Weights of a small transformer language model.
Architecture: RMSNorm before each block, rotary positions, no biases in attention or MLP, untied embeddings.
MLP neurons of a small language model. Each row is named by its layer, matrix (gate and up: input weights; down: output weights) and neuron, and shows model dimensions 192-255. Each number is 128 + 32 x the weight over its row's rms, rounded and kept within 0 to 255. A neuron's up and down rows have the sign that makes its largest values positive.
After each neuron's rows, "fires after" lists the tokens most often just before its 100 highest values on Wikipedia text that the model never trained on.

L9.gate12 [113 172 117 138 130 153 176 140 142 171  89 145 159 135 149  90 176 159 180 130 167 155  80 143 106 146  86 126 168 222 156  94 118 112 107 143 155 108 148 109 126 124 121 110 146  59 111  88 156  92 148 184 111 139 110 127 146  88 119 163 102  67 153  94]
L9.up12 [125 137 125  71 121 122 178 114 145 110 136 170 123 135 100 149 157  84  62 141  92 140 172 147 163 130  55 130  72 120 139  99 124  98 137 163 101 125 138 111 161 133 119 134 114 140 140 113 178 158 110 134 105 140  89 182 163 117 142 126 108 114 119 164]
L9.down12 [148 169 165 173 224 100 111 117  74 150 124 177 120 106 146 169  66 102 150 135 135 167 164 100 137 154  88 151 118 145 149 160 136 136 129  92 140 136  79  99 107 148 125  79 101 156  92 143 106 134 123 140 123  84 106 104 143 127 161 111 147 135 180 163]
fires after: " the", " C", " A", " of", " S", " P"

L9.gate814 [147 165 111 122  82 140  99  90 161 119  86 172 128 157  51 115 158 128 111  93 120 185 159  63  95 145 120 121 131  82 123 156  81 139 110 135 130  61 135 170  93 159 123  94 152  99 160 163 173 182  48 129 144 130 149 159  96 155 143 143 117 137 113 106]
L9.up814 [120 146 100 109 154 135 172 166 129 126 117 127 175 162 157 141  98 113 142  95 106  95 143 167 111  97 160 180 181  83 107 149 163 112 197 135 114 101 140 158 189 118 107 100 138 117 158 152 161 136 127 104 122 126 154  77 115 159 165 176 139 162 133 114]
L9.down814 [ 86 111 110 145 159 105 172 167 124 136 105 115 123 120  83 186 145 134 120 138 144  93 151 187 105 134 160 160 165  75 132 112 182 129 101 133 126 160  37 121 165 129 164  98 103 150 179 144 101 107 126 136 165 133 147 137 102 131 164  89 137 122 128 132]
fires after: " ", " st", "ad", "ro", " St", " T"

L5.gate1845 [184 123 155 121 136 118 129 184  99 206 156 146 105 124 133 111 155 110 115 117 147 206 144 140 147 118 165  67 101 120 126 142 121  86 150 167 103 112 169  79 146 154 117 150 102  88 163 103 150 143  94  64 112 131 122 132 168  71 121 166 167 105 103  85]
L5.up1845 [127 137 155 112 137 157 142 106 170 147 168 145 166 144 123  78 182 127 102 141 171  92 126 144 175  36  69  87 130 140 127 118 164 138 174 165 103 114 105 136 124  92 186 167 118  87 139 200 121 100 168 161 166  94 123 157 148 102 139 135 123  90 129 139]
L5.down1845 [138 124 157 118 133 154  99 142 183 154 102 146 160  71  81 182  79 125  96 129 146 153 149 139  86 139 174 134 123 202 186 124  97 128 107 110 154 164 138  95 127 156 177 139 124 110  66 125 155 159 116 122 163 141 107 170 154  88 178 150  82  90 175 115]
fires after: "S", "C", "ro", " S", " A", " U"

L9.gate434 [107 182 152  74 111 130  76 105  38 120 119 142 159 199  72 103 122  74 104  75 162 162 128 150 126  81 146 182 140 208 123 203 127  73 100 125 154 107  87 120 116 137 144  85 114  99  98 118 133 148 122 181 108 144 146 167 110 146 153 150 143 178 123 130]
L9.up434 [103 142 108 142 157  93 149 168  48  45 128 194 114 150 151 126 166 110 107  98  73  91 139 125 107  91 118 133 161  90 102  85 131 107 193 143 105 111 142 102 157 143 141 135 144 126 213 157 165 103 127 114 127 140  83  98 126  67 178  67 168 126  81 129]
L9.down434 [154 159 126 139 136 114 122 109  64 155 118 158 166 122 112  74 127  68 152 128 181 172 117 152 106  75  98 169 158 176  55 189 118 149 131 152 131 142  92 109  99 176 156  88 111 109  79 169 176 125 157  83  91 120 160 107 118  79 134 123  89 111 101  94]
fires after: "s", " E", " S", "e", " Re", " re"

L9.gate701 [ 86 116 143 153 143 107 115 163 110 196 173 114  97 133 122  93 155 164 138  97 131 197  68 126 121 156 113 150 124 152 109 108 149 126 130 147 144 139 140 129 137 126 120 124 116  78 174  80 152 136  73  95  89 122  83 105 161 146 134 140 169 138  82 158]
L9.up701 [149 113 144 142 119 163 172  88 128 124 112 172 135 151 178 132 145 123 147 136  86 198 145  95  96 130 143 129 140 126 158  84 114 133 124 145 129 108 118  48 177 105 198 136 168  97 138 160  96  89  87  71 175  58 120  77 110 100 135 127 167 120 109 142]
L9.down701 [112 102 153 197 122  94 106 158 114 135 124 150 127 144 132 108 183 164 138 154  92 141  86  74 158 203  91  81 160 151 156  97 127 118  83 108  57 109 128  84 151 120 129 173 161 106 133 153  74 102 114 147 119 158 105 168 138 136  67  98 143 106 125 148]
fires after: " P", " p", " sp", "p", " bi", "ur"

L9.gate1493 [173  82 103 143 142 164 107 108  94 169 100 130 109 122 124 169 105 145  98 114 152 111 101 108  89 105 145 140 130 144 205 141  78 118  95  93 158 150 135  83  85 132  98  94 114 163  74 118  84 102 195 116 127 114 160 138  78 183 172 117  97 131 141  98]
L9.up1493 [145 155  77  76  95 185 135 119  81 193 104 117 119 132 173 141  99 106 146  74 102 138 140 165 146 174 148  82 137 121 163 160  96 102 102 122 143 168 119 177  92 151 122  88 138 131 132 158 126 183 177 115 114 112  55 105 134 166 164 134 158  60 174 108]
L9.down1493 [108 123 155 136 166 116 116  76  83 180 105  94 126 111 146 170  92  94 140 209 131 131 135  79 129  47 156 107 104 166 163 156 122 121 159 146 123 107 145 168 116 132  92 106 108  92 154 172  92 159 130 146 130 129 171  89 124  86 202 141 150 159  84 116]
fires after: " re", " ", "-", " st", "es", "en"

L9.gate565 [104 133  94 163 163 123 165 159  98 193 146 141  92 120 140 139 158  73 145 118 153 109 105 109 155 110 126 121 142 107 180  85 116  75  99  58  48 153 115 121 153 162 183 106 126 166 104 120 155 159 126 112 174 189 156 145 122  43 218 132 126 147 105  98]
L9.up565 [ 61 171  41 122 170 135  72 125 111  79  99 143 126 118 175 101 136  63 177 102  98 105 104  86 120 115 147 125 185  75 176 140 123 109 140 179 145 131  69 140 117 130  84  63 133 131 155 119 130 122 164  64 126 116 133 105 106 151 178  98 137 127  98 116]
L9.down565 [123  74 109 117 151 139 170 122 134 167 143 116 164 154  57 141  93  88  69 116 122 133  66 142 138  95 149 113 110 178 141 115 153  87 122 129 118 124 168 141 141 106 133 150 136 182 188 119 139 201 185 138 152 140  58 154 139 122 178  94 107 170 145 120]
fires after: "\n", " |", "S", "-"

L5.gate168 [ 80 134 128 130 114  98 126 144 126 122 119 156  92 112 179 165  89 194 162 118 127 206 121 161 179 109 184 128 167  91 172 156 188 126  86 155 134  98 138 137 199  46 175 176 130 141 169 115 104 132 113 130 161 179 136 147  99 129 146 144 103 111 167  79]
L5.up168 [107  84 114 110 126 139 116 112 103 188 150  82 147 132 161  70 194  83 132 101 110  95 151  92 168 158  82 124 103 111  73 117 133 112 163 156 118 159 161 104  57 172 127 143 156 136 142 143 157 103 168 137 116 143 113 138 124 135 106 108  91 103 130 160]
L5.down168 [103 155 108  71 151  92 108 145 209 130  68 176 151  86 153 150 117 110 161 154  58 148 136 148  70 131  75 116  71 156 153 148 103  56 158 139  95 109 122 152 126  91  82 124 124 102 209 134  70 176 149 102  80  95 137 126 136 196 152 155 130 115 147 165]
fires after: " in", " 19", " from", ","

L5.gate442 [116 152 143 174 117 163 143 119  65 137 148 145  95 171  96 143 178 146  99 123 138 125  95  84 172 176 119 106  94 185 163 120 122 123 147 127 108 138 143 131  86 100 111 141 116 137 156 152 125 124 120 162  63 191 125 118 204 117 120 126 150 163 124 164]
L5.up442 [102 153 148 119 177 137 134 123 119 124 128 139  78 108 148 127 104  86 139 148 140 117 119 154 128 134  97 172 191 144 123 116 175 147 118 145  93  96 163 171 124 162 138 120 123 117 144 187 109 123 149 157  91  95  96 100 114  78 146 148 147 111  95 151]
L5.down442 [ 94 143 152 144 180 118 165 160 100 161  52 170  89 138  89 160 113  96 132 166 135 139 115  83 145 196  86  79  67 171 175 139 120 117 102 181 149  99 148 152 112 128  82 175 114 100 148 137  69 188 134 124 145 135 194 119  98 117 135 112 162 148 141 146]
fires after: " ", " O", " and", "O", "U"

L5.gate1889 [126  94 150 139  99 128 149 165 167 188 123 120 162 127  25 173 126 182 145 158  86 128 154 115 126 152 153 181 143 154 148 153 132 166 170 103 165  81 146 113 113 123 122 163  84 164 128 124  80 184 125 124 132 107 127  60 124 147  91 164 144 114  69 134]
L5.up1889 [ 92  52 125 136 153 120 134 150 141 178 128  76 125 140  74 125  70 117 101 139 119 107 195 114  76 116 117 153 133 205 172 100  78 135 118  97 145  76 112 155 106 157 163 139 131 130  98 143 144 171 121 170 163 107 161  99 116  74 120 162 131 126 131  64]
L5.down1889 [ 74 139 132 169 148 149 157 102  85 151 128 183 129 121 125 154 124  55 114  71 151 123 182  95 127 162 145  80 121 135 184 104 113 117 116 157  81 136 101  91 128 111 116 140 167 106 115 134 106 102 145 190 107 100 183  86 179  83 103  85 134 184 118 154]
fires after: " to", " can", " and"

L9.gate572 [124 126  86 113 169  95 119 178 111 160 144 122 102 164 108 108 139 139 173 145 153 141  94 162  98 113  92 126 188  92 116 185 142  78 148  94 104 110 112 170 129 152 100 100 200 150 151 149  77 111 143 108 134 144 141  82 146 140 173 207 124  75 110 131]
L9.up572 [149 125 135 165 111 113 127 133 145 160 163 152 153  98 152  96 106 108 132 165 164  73 179 114 131 124 125 120 168 119 174 122 120 104  78 167 173 144 141  66 133 195 186 109  91 163 127 100  98 104 141 147 148 124 174 125  41 178 120 127 118 136 122 126]
L9.down572 [ 74  96 103 122 193  85 113 149 179 102 148  79 110 156 119 142 171 127 191 130 202  86  53 120 131 163 115 172  94 185 139 152 174 139  93  79 107 137 155 124 153 118 178 182 145 103 150 139 114 163 126 177 104  99 128 203  96 151 125 171 133 120 113  58]
fires after: "c", "-", " |", "cc", " c"

L5.gate1892 [143 113 105 148 139 121 128 170 144 183 137 103  78  94  97 204 119 146 191  99 131 113 168 134 140 128 129  75 150 158 124 161 131 101 164 110 144 101 127 183  63 129  82 151  99 101 196 149  45 143 141 117 127 117  96  50 110 101  83 169 101  97  77 201]
L5.up1892 [142 146 134  77 133 124 140 129 155 162 131 151 149 205 108  70  76 133 164  76 129  95 168  95 100  91 158 132 133 123 147 143 133 153 107 133 182 116 112 165 120 116 161 135  89 131 151 159  93 148 104 202 161  81 178 117 133 161  66 119  61 105 142 140]
L5.down1892 [136  98 138 130 149 140 111 129  95 171 182 141  70 141 114  96  71 184 129 134 113 135 105 122 113  57 187 131  90 116  98 141 114  72 100 114 195 102  94 145 121 121 141 188 155 103  97 135 117 126 121 157 116 144 148  60 142 149  81 111 100  93 103  71]
fires after: " to", "\n", "–20", " 19", "–19"

L9.gate1174 [150  93 143 144  89 135 135 136 103  64 135 135 100 115 163 122 193  86 115 158 155 119 141  94 138  80 171 120  93  89 152  92 102 166 170 122 108 109 134 141 153 163 142 155 186 146 163 128  86 125 104 168  97 100 145 147 147  77 153 102 123 146 110 151]
L9.up1174 [ 78 210 156 182  87 102 196 159 111 157  64 152 150 125 104 140  96 158 134 140  72 107 152  96 102 122 139 116 178 187 172 148 108 110 138  96 124 129  47 124 120 113  66 112 161  89 161 120 112 122  96 144  95  84 111 126  38 155 160 117 140 125 102 136]
L9.down1174 [157 170 130  97 143 199 161 118 136  95 159 126  67 116 119 120 177  72 129 112 156 108 133 138 168 119 163  92 109 171 133 107 155  91 158 118 102 184 165 132  88 139 153 168 156 139  88  89 105 120  46 138 115  76 165  82 152 150 171 168 151 120 157 183]
fires after: " ", " P", " p", " c", " C", " S"

L9.gate1688 [ 89 114 121 141  97 113 168 131  99 148 152 132 131 145 161 144 141 123 112 118  93 179  39 126 159 136 152  86 141  87 110 106  91 128 177 146 158  90  95 111 103  98 114 133 144 151 126 101 102  76  87 111 129 104  97 114 120  60 119 104  80  74 107 143]
L9.up1688 [171 134  77 124 120 156 133 139 121 150 129 123 159  95 107 156 140 148 151 132 121 113 126 145 144 138 116 139 166 142 128 127 142 124 128  94 160  70 106 131 131 121  91  91 169  66  80 115 173 158 116 100 132 159 117 131 125 123  41 154 168 105 155 158]
L9.down1688 [132 173 112 153  75  98  77 108  56  94 212 144 110 132 129 147 139 167 140 181 131 162 187 116  72 104 128 118 148 163 112 134  86 130  51 149 175 128 117 183 116  65 131 117 134 144  96 147 181 151  96  51 118 142 156 160 139  78 117  69 125 113 144 135]
fires after: ",", " Pa", "),"

L9.gate855 [138 153 153 115 159 145 143 126 180 211 118 145 134 114  72 125 155 100  94 165 137 193 102 127 161 126 100 176 109 163 113  96  84 117  77  71 135 146 154 161 125  89  78 111 108 140 110 125 141 205 112 105  47 103  81 156 141  97  95 113 142 111 119 181]
L9.up855 [ 93 129 139 134 143 181 191 102 104  95 139 106 194 187 125 127 159 126 151 134 126  69 156  72 170 115 101 184 148 128 120 140 152 123 114 174 137  80  85  97 106  21 123 140 106 149 104  86  88 116 188  86 133 109 174 188 157 104  99 162 145 137 152 132]
L9.down855 [ 90 100 155  85 146 106  77 118 127 142 123 146 110 120 126 124 100 162  79  90 106  79 200 110 110 208 150 110 122 143 141 121  92 149  51 120 128 113  79 159  94  81  95 172 208 124 123  88 123 121  92  93 105 133 127 191 140 147 171 129  78 112 120  87]
fires after: " U", "ne", "U", " Ne", "S"

L9.gate1797 [111  95 153 117  93 123 132 122 174  83 122  39 121 128  87  95 125  80 141 142 151 118 116 126 111 120 131  68 170 127 132 201 162 146 118 144 198 126 100 137 128 145 107  97 135 158 119  94  93 102 133  73 126 137 113  96  67  89  88 156  97 139  87 157]
L9.up1797 [141 151 166  64 132 153  96 120 177 155 182 125 120  98 125 156 108 123 139 171 165 114 167 133  57  94 173 137 150  84 128 133  81 149 129 168 174 120 117  93 116  77  86 118 198 118 130  62 186 145 147 112 161 125 159 164 136  65 101  99 100  88 118 148]
L9.down1797 [116 143 160  98 117 115 132 125 184  61 108 105 120  76 117 117 188 162 156 148 128 110 193 114 152 135 116 132 123 172  82  76 104  69 102 114 132 154  93 152 125  88 115 145 162 113 151 142 146 136 144 138  99 185 128 196 165 119  92 165 116  74 113  84]
fires after: ",", ".", "re", ":"

L5.gate1199 [129 120 125  69 105  98 131 184 102 142 159 119  74 118  92 125 188 173  96 177 134 120 127 114  40 143 145 126 126 122 111 126 191 100 115  76 109  83 159 192 113 104 161 154 187 133 154 137 165 172 123 138 111  92  96 167 109  82 107 142 162  96 123 116]
L5.up1199 [166 159 153  92 122 180  85  92  92 107 127 119 162 127 121  87 174 173  79  91 113 108 153 117  76 165 129 120 144 126 108 132 176  80  85 108 115 107 176 152  73 158 191 142 115  63 137 107 185 147  87 166 141 100 164 146 171 136  82 115 186 126 122 145]
L5.down1199 [111 116 119  51 140 125 123  95  94 158 150  78 145  93 132 139  97 128 143 106 188 126 101 144 167 149 182 175 143 115 156 129  69 153 115 107 145 189  80 124  79 152 178 147 112 133  91 155 150 164 118 100 118 181 119 120 122 134 102  91 205 136 113  70]
fires after: "S", "L", " S"

L5.gate373 [130 157 103 119 122 143 108 156  99 147 104 106 129 163 103 168 112 168 114  99 128 130 154  80  75 126 167 122 130 126 129 160  87 123 201  99 129 146 159 180 134 147 123 145 120 137 176  62 125 189 152 139 133  38 197  94  74 115 119 107 107 143 120  62]
L5.up373 [116 178 131 124 155 130 148 126 149 141 170 125 132 135 157 103 128 148 156  94  95  76 141 137  98 111 139  68 210 105 150  93  80 150 169  50 152 173 109 150 107 136 140 108 102 128 157 106  99 116 152  93 136 140 113  90 156 121 113 167 125  82 108 136]
L5.down373 [144 116 154  99  78  94  71 151  98  96 100  39 104 106 125 104 115 142  64 100 157 152 187 123  93 182 154 133 119  91 103 150 118  94 142 135 126 133 138  84 123  93 165  78 156 131 154 121  87 134 172 129 160  76 191 147  61 197 122 132 171 137 147 101]
fires after: " ", "-", " \""

L9.gate1819 [140 129 133 123 124  98 158 179 119 158 164 133 143 130 176 116  64  82 156  75 167 129 120 139  92 131 116 136 120 133  73 118 157 132  97 132 105  86  63 147 143 140 135 123 179 104 137 114 114  59  84 126 144 122  87 109 187 145 120 173 124 131 151 123]
L9.up1819 [122 108 112 184 125  69  92 170 108 118 160 106 115 150 128 158  86 146 143 125 151 153 156 129 149  93 140  87 207 138 154 112 150 137 157 102 131 167  93  82 126  57 147 109 128  90 150 112  92 142 112 130 127 117 139  75  92  92 146 111 196 183 121 111]
L9.down1819 [145 113 177 129  93  97 134  87 141 157 124 112  99 143 128 110 103 121 146 155 157 149 134 198  90 110 167 132 136 176 111 131  76 117 127 101 101 121 126 129  74 126 171 175 137 140 124 140 112 124 174 178 138 126 111 162 160 122 110 117  95  54  96 122]
fires after: ":", "p", "op", " mo", " 8", " pro"

L9.gate332 [139 154 135 176 116 131 152 163  86 172 163 183 190 147 101 143 116 157  97  92 149 128 135 112 168  88  98 135 197 153 131 156 105 121 160 163 175 103 118 158 150 127  98 115 117 108 141 175 151  76 150 157 136 171 143 138 157  83 152 158  89 125 176 160]
L9.up332 [116 185 116 184 162 109 124  88 115  32  92  84 126  97 170 142 128 169 117 119  73 115 167 137  51  71  95 122 102  87 123  73 145  92  98 106  83  84 109  52 159 122 128 142 115 120  80  83 145 110 124 113 156 173  97 150 119  99 193  33 150 145 125 135]
L9.down332 [105 116 164 113 123 128 153  79 206 124  79 113  97 122 113 107  99 129  71 119  69 106 132 199 132 130 141 145 142 186 129 112 126  68 123 173 101 112 117 130 137 160 151  78  92 145  90 155 109 206 102  98 138 114  90 136  91 160 181 131 116 112 207  72]
fires after: "s", " S", " Ra", "fin"

L9.gate361 [164 106 185 108  87 143 134 182 108 127 126  91 168 146 120 170 101  94 102 159 109 110 114 111 163  68 152 146 171 119 161 151 154 122 148 116 121  69 134  99 146  82 118 158 175 159  66 148 118 142 100 110 109  91 166 164 162  74  67 159  52 162 149 161]
L9.up361 [136 128 110 104 175  85  99 103 197 144 167 127 111 106 139 120 157  46 125 149 124  94 116 185 123  55 122 145 160 160 127 144 156  97 101 108 159 118 125 162 129 137 116 113 134 124 131 136 218 106  49 151 132  94 183 173 103  97 132 122  97 142  82 162]
L9.down361 [106 126 153 118 133 123 107 152 123  59 159  88 122  93  78 139  98 128 149 120 101 136 139 113 114 177 120 155  90 127 223 115 173 148 157 137 154 202 156 148 197 104 123 108 152 117 165 124 137 138 144 171 113 171 108 174 128 167 224 116 101 100 144 118]
fires after: " as", "p", "ma", "la", "vo", " As"

L5.gate297 [110 123  50 105 143 100 100 115 166 175 106  70 188 150  88 123 124 133  91  83 140 137 129 118 148 124  94 108 114 130 118 124 159 152 102 124 111 106 152 101  92 179 146 123 151  99 130 158 147 182 184  81 139 121 190 163 207 105 114 161 132 159 146  98]
L5.up297 [150  91 122 130 103  69 126 146 141 110 104 138 126  87 148 109 109 109 153  77 148 149 139 124 142 146 110 130 167 201 117 169 147 108 185 138  77 128 118 168 117 117 118 167 154  83  96  98 109 157 127 116  88 117 135 125  84 152 112 139  85 197 123 155]
L5.down297 [112 177 144  98 149  69 135 112 174  94 140  87 169 126 105  93 114 148 152 169  59  64 150 101 118 148 102  83 141 127 127 142 156 152 141 150 110 185 111  98  99 110 129 165 142  99 174  91  76 159 154 148 133 125 145 122  63 177 135  95 140 152 133 106]
fires after: " 19", "In", " in", " In", " the", "it"

L9.gate205 [112  99 132 120  86 114  77 126  58 100  80  96 115 129  89  46 158 106 133 108 121 103 110 127 178 116 126 142 196 127 131 112 162 107 176  88 150 159 154  87 109 103 147 111 116  92 146 161  60 143 109 117 106 157 182 123 158  99 142 142 138 168 155 163]
L9.up205 [146 106 167 119 140 111 147 140 118 108 163  81 115 174  97  98  95 141 130 114 106 132 107 130 177 137 165 145 116 108 149 166 127 171 108 118 126 110 143  96 147 157 158 123 151  69 166 115 153  96 153 115 170 115 137 118 146 148 104  99 175 187  49 154]
L9.down205 [125 171  78 188 166 129 178 128 122 153  80 178 124 125 151 187 104 107  83 125 185 158 122 175  98  62 109 107  71 113 120  49 180 202 123 156 136  75 119 146 158  78 130 149 176 136 109 106 159 148 152 119 152 152 138 157  70 141 119 116  90 107 127 121]
fires after: " G", "s", "l", "c", " g"

L9.gate1865 [ 86 174 163  81 203  96 109 119 141 141 116  86 142  97  89 100 114 183 195 150 151 112 155 140 106 106 166  97 118 143  82 125  99 130 112 114 186  85 138  97 238  51 133 138 144 142  89 107 129 112 112 104 121 196 154  96 131 142 100 149 141  99 149 170]
L9.up1865 [128  72  80 169 107  94  82  87  60 122  55 144  90 111 164  92 123 175  73 136 128 122  98 151 106  97 118 129 158 110 147 161  77 138 156 129 128 180  88 119 149 146 100 173 134 155  80 110  45  97 160 168 135 159  73  96 149 127 114 112 135 101  56 156]
L9.down1865 [152 132 118 107 180 113 164 121 215  81  64 143 135 121 105 203 147 127 114 116 179 161 104 130  89  50 115 141 149 104 130 128 157 125 132 153  97  85 128 153  90 104 160 118  74 139 161 152 153 127  99  88 107 120 114 125 122 119  77  56 165 189 113 121]
fires after: "y", "le", "e", "ty", " He", "a"

L9.gate1474 [162 154 124 114 150 148 131 139 127 109 158  96 124  94 133 175 134 126 133 188 125 113 137 107 131 184 152  79 123 209  91 124  90 104 105 130  97 172 115 110 150 101  89 141 138 182  65  78 125 131 152  44  49 159  64 139 112 151 159 146 113 121  99  80]
L9.up1474 [ 82 136 119  96  83 125 125  97 130 148  70 115 119  77 103 171 153 139 174 159 158  44 147 123  87 149 156  79 174 150  97  92 132  64 147 130 137 166  62 146 143  77 142 136 230 138 123 123  77  59 166 118 106 103 101 116 192 162 162 160  49 166 111  89]
L9.down1474 [162 107  83 121 163  95 153  77 106 106 145 183 120 151 114 160 154  79 149 196 121  99  62 126 153 129 115 159 131 123 101 144 147 151 160 189 176 106 104 157 142  89  69 178 100 152 182 151 110 114 143 131 134  94  70  93 128 121 128 148 121 158 143 132]
fires after: " ", " part", " In", " in", " re", "n"

L5.gate1720 [107  93  61 114 149 190 100 124 121 111  24  80 124 100 133 157  90 148 126 192 157 158  82  75 169 181 119 129 150 124 114  98 138  78 116 136 131 117 178  96 153 139 148 121 126 140 152 106 117  72 124  72 129 190 107 159 204 127 124 151 152 102 154 116]
L5.up1720 [119  88 104 173 115 130 110 109  97 129  87 100 113 140 151 130  78 158 164 101 138 147 156  78 151 154 103 120 130 130 153 111 126 121  38 162 107 103 173  75  80 184 139 157 106 112 140 116 127  95 172  59 155 128 130 175 150 130 100 135 133 140 139 115]
L5.down1720 [ 89 147 150 133  99 129 113 111 137  71 144 119 131 140 136 220 135 103 166 130 138  89 129  97 150 126 160 151 107 169 119 172 114 115 114 101  97 111 123 124  56 102 131 118 114 150 158 146 146 191  94 130 140 111 150  88 110 158 195 153 135 196 168 157]
fires after: " the", ":", " 19", " R", "==", ";"

L5.gate1187 [165  88  23  80  90  68  70  82 163  71 143 135 146  78 112 107  73 173  82 142 169 141 152 137 125  90 138 116 103  76  72 179 153 159 116  87 158  93 150 132 121  74 155 185 172 110 105 102 147 126 136 175 130 122  45 176 103 117 126 141  97 123 167 112]
L5.up1187 [102 121 139 121 142 141 126 101 159 101 148 139 143 171 106 107  76 208 167 124 139 157 179 111 173 117 212  91 148 129 100 126 128 135 122 137 149 134  95 169  94 137 150 121 123 108 189 128 151 116  96 168 152 130 123  89 140 147 145 140 154 148 170 122]
L5.down1187 [152 143 110 153 107 168 179 131 134 189  69 122 111  71 106 131 148 127  91 155  48  80  84  86  94 146  60  94 132 149 110 134  74 128  96 156 101 159  73 110 137 182  94  68  89 154 102 135 134 159 126  76 102 156 100  71 174 116  91 108 127 126 127 206]
fires after: ",", " 19", " Ch", " 18"

L9.gate1410 [155 140 151 128 125 139 133  98  72 145 100 162 106 149 152  98 122 164  85 140 151 120 142 113 121 139 124 152 136 176 142  73 135 136 150 191 152 128  82  53 117 146  82 154  84  95  73 142 105 148  68 123 107 106 161 123 146 111 146  93 100 126 119 133]
L9.up1410 [ 95 151 163 104 124 102 114  93 111 163 106 165 147 132 127  73 107 181 118 160  64 131 107 143 228 124 181  86 126 123 190 132 150 117 100 140 116  90 164 120 165 153 104 116 147 143  98  89 162 174 130 103 166  89 124 152 107 132 136 156 159 103  85 112]
L9.down1410 [163 119 155 107 147 132 116 169 119 109 137 159 105 103 108 112  66 104 102 148  77 137 145 161 108  66 172 132 122  96  59 172 100 179  72 125 111 132 162 150 153 105 180 143 169 163 128  69 102 163 145  54 137 168  98 151  89 145 164 160  81 120 104 135]
fires after: "s", "un", "l", "n", "es", "z"

L9.gate31 [116 135 130  97 156  94 102 118 143 121  90 141  95 157 133 126 168 110  53 131 102 129  94 144 127  96 141  97 199 138 131 126 149 132 149  90 166 157  76 108 148 102 109 144 169 132 151 145 127 136 132 128  96 120 109 122  81 114 122  94 154 196 150 166]
L9.up31 [160  99 126 151 112 100 163 143 117 142 104 171 141 129 132 200 137 126 152 152 133 172 121  95 153 103 154  96 202  88 137 119 126 132 131 128 100  84  98 114 103 197 144 160 111  88 169 158  67 123 186 155 217 137  60 160 160 116 121  96  90 118  88 146]
L9.down31 [ 89 110 102 130 110 115  66  87 154 148 101 148 150 159 130 120 168 196 135  56 168 116 148 145  85 112 137 141 136 161 107 173 143  80 113 104 137  95 156  68  72 142  96 158 153 166 128 101 138 156 146 175  96 134 125 163 108 110 133 171  77 123 136  88]
fires after: "s", " S", "S", " trans", "–", " R"

L9.gate1535 [107 171 145 131 106 135  99 161  83 141  89 159 136 111 138 122 118 173  99 108 115 164 127 144 168 141 133 153 116 136  75 100 167 161 166 136  86 106 114 165 169  76 118  94 123 112 117  61 128 151  84  90 107 159  99  89 119 140  93 124 147 117 138 114]
L9.up1535 [101 147 124 160 164 128 108  89  77 106 144 116 145 121 111  77 129  60  76 149 114  87 113 195  96 115 155  80  60 152 135 129 137  99 141 101 103  96 107 113 106  75 148 149 127 144 139  96 125 131 102 131 166 124 121 103 146 104 174 112  91  95 142 185]
L9.down1535 [129 165  88 145  84  91 154  96 159 149 162 179 147 129 106 150  82 152 102 150 179 100 135 202  72 102 121  63 166 105  72 122 161 162 132 149 141  94 146 116 173  86 108 177 139 142 137 184 118 114  55 149  49  88 148 166 115 138 101 123  98 102 171 125]
fires after: " G", "le", "a", "li", "j", "ha"

L9.gate1099 [115  57 152  88 133 155 140 156 131 128 126  99 127 112 124 132 107 101 193 199 180 120 159 159 149  93 100 103 137 149 178 117 110 121  82  80 118 130 128 114 113 104 106 174 144 160 161 154  80 140  94 116  36 117 115 100 130 168  78 114 153 129 148 101]
L9.up1099 [147 147  92 117 122  42 141 133 122 139  93 113 147 169  71 198 175 124 133 153 165 136 119  54 136 112 122 121 133 167 132 143 103 179  81 122  59 120 131 172 143  81  73 152 163 116 187 126  89 130 165 128 138 126  94  76 129 125 145 129 134 166  91 170]
L9.down1099 [173 163 114 144 124 105 121 117 200 114 113 126  48  98 140 109 120 108 165  87 157 153 135 172 139 152 147  71  71 104  91 120  77  90 117  90 159  92 105 179 103 127  79  98  94 107 145 151 138 175 116  81  88 140 147 186 122 127  70  95 125  66 138  64]
fires after: " F", " |", "ip", " B", " H", " P"

L5.gate535 [ 87 143 166 154  69 139 161  95 192 107 115 151 117  67  78 105 133 113 138 120  92 109 198 121 135 154 127 132  84  48 136 102  87 152 131 130 136  83 108 167  88 176  80 115  99  73 144 118 119 123  98 103  79 134 109 128 143 132  71 115 113 126  65 189]
L5.up535 [ 83 124 113 102 108 128  92 143 131  69 157 100 155 136 182 125 129 117 115 102  95 126 186 108 137 118 159 129 124 104 136 194 149 152 135  77 115 100 123 148 155 188 134 100 199 101 119 124 104  75 159 152 161 146 174 141 122 173 136 145 125 139 124 116]
L5.down535 [158 179 135 140 134  97 128 170  99 130 127 112 125 111 136 132 123 136 191  58  95 153 134 143 128 147 163  72 105 123 142 166 110 152 129 146  74 118 122 121 156 129  93  94 151 193  85 143  79  63 118 177 132 177 168 134 140  77 126 141 127 109  74 154]
fires after: " ", " to", "y", " S", " trans"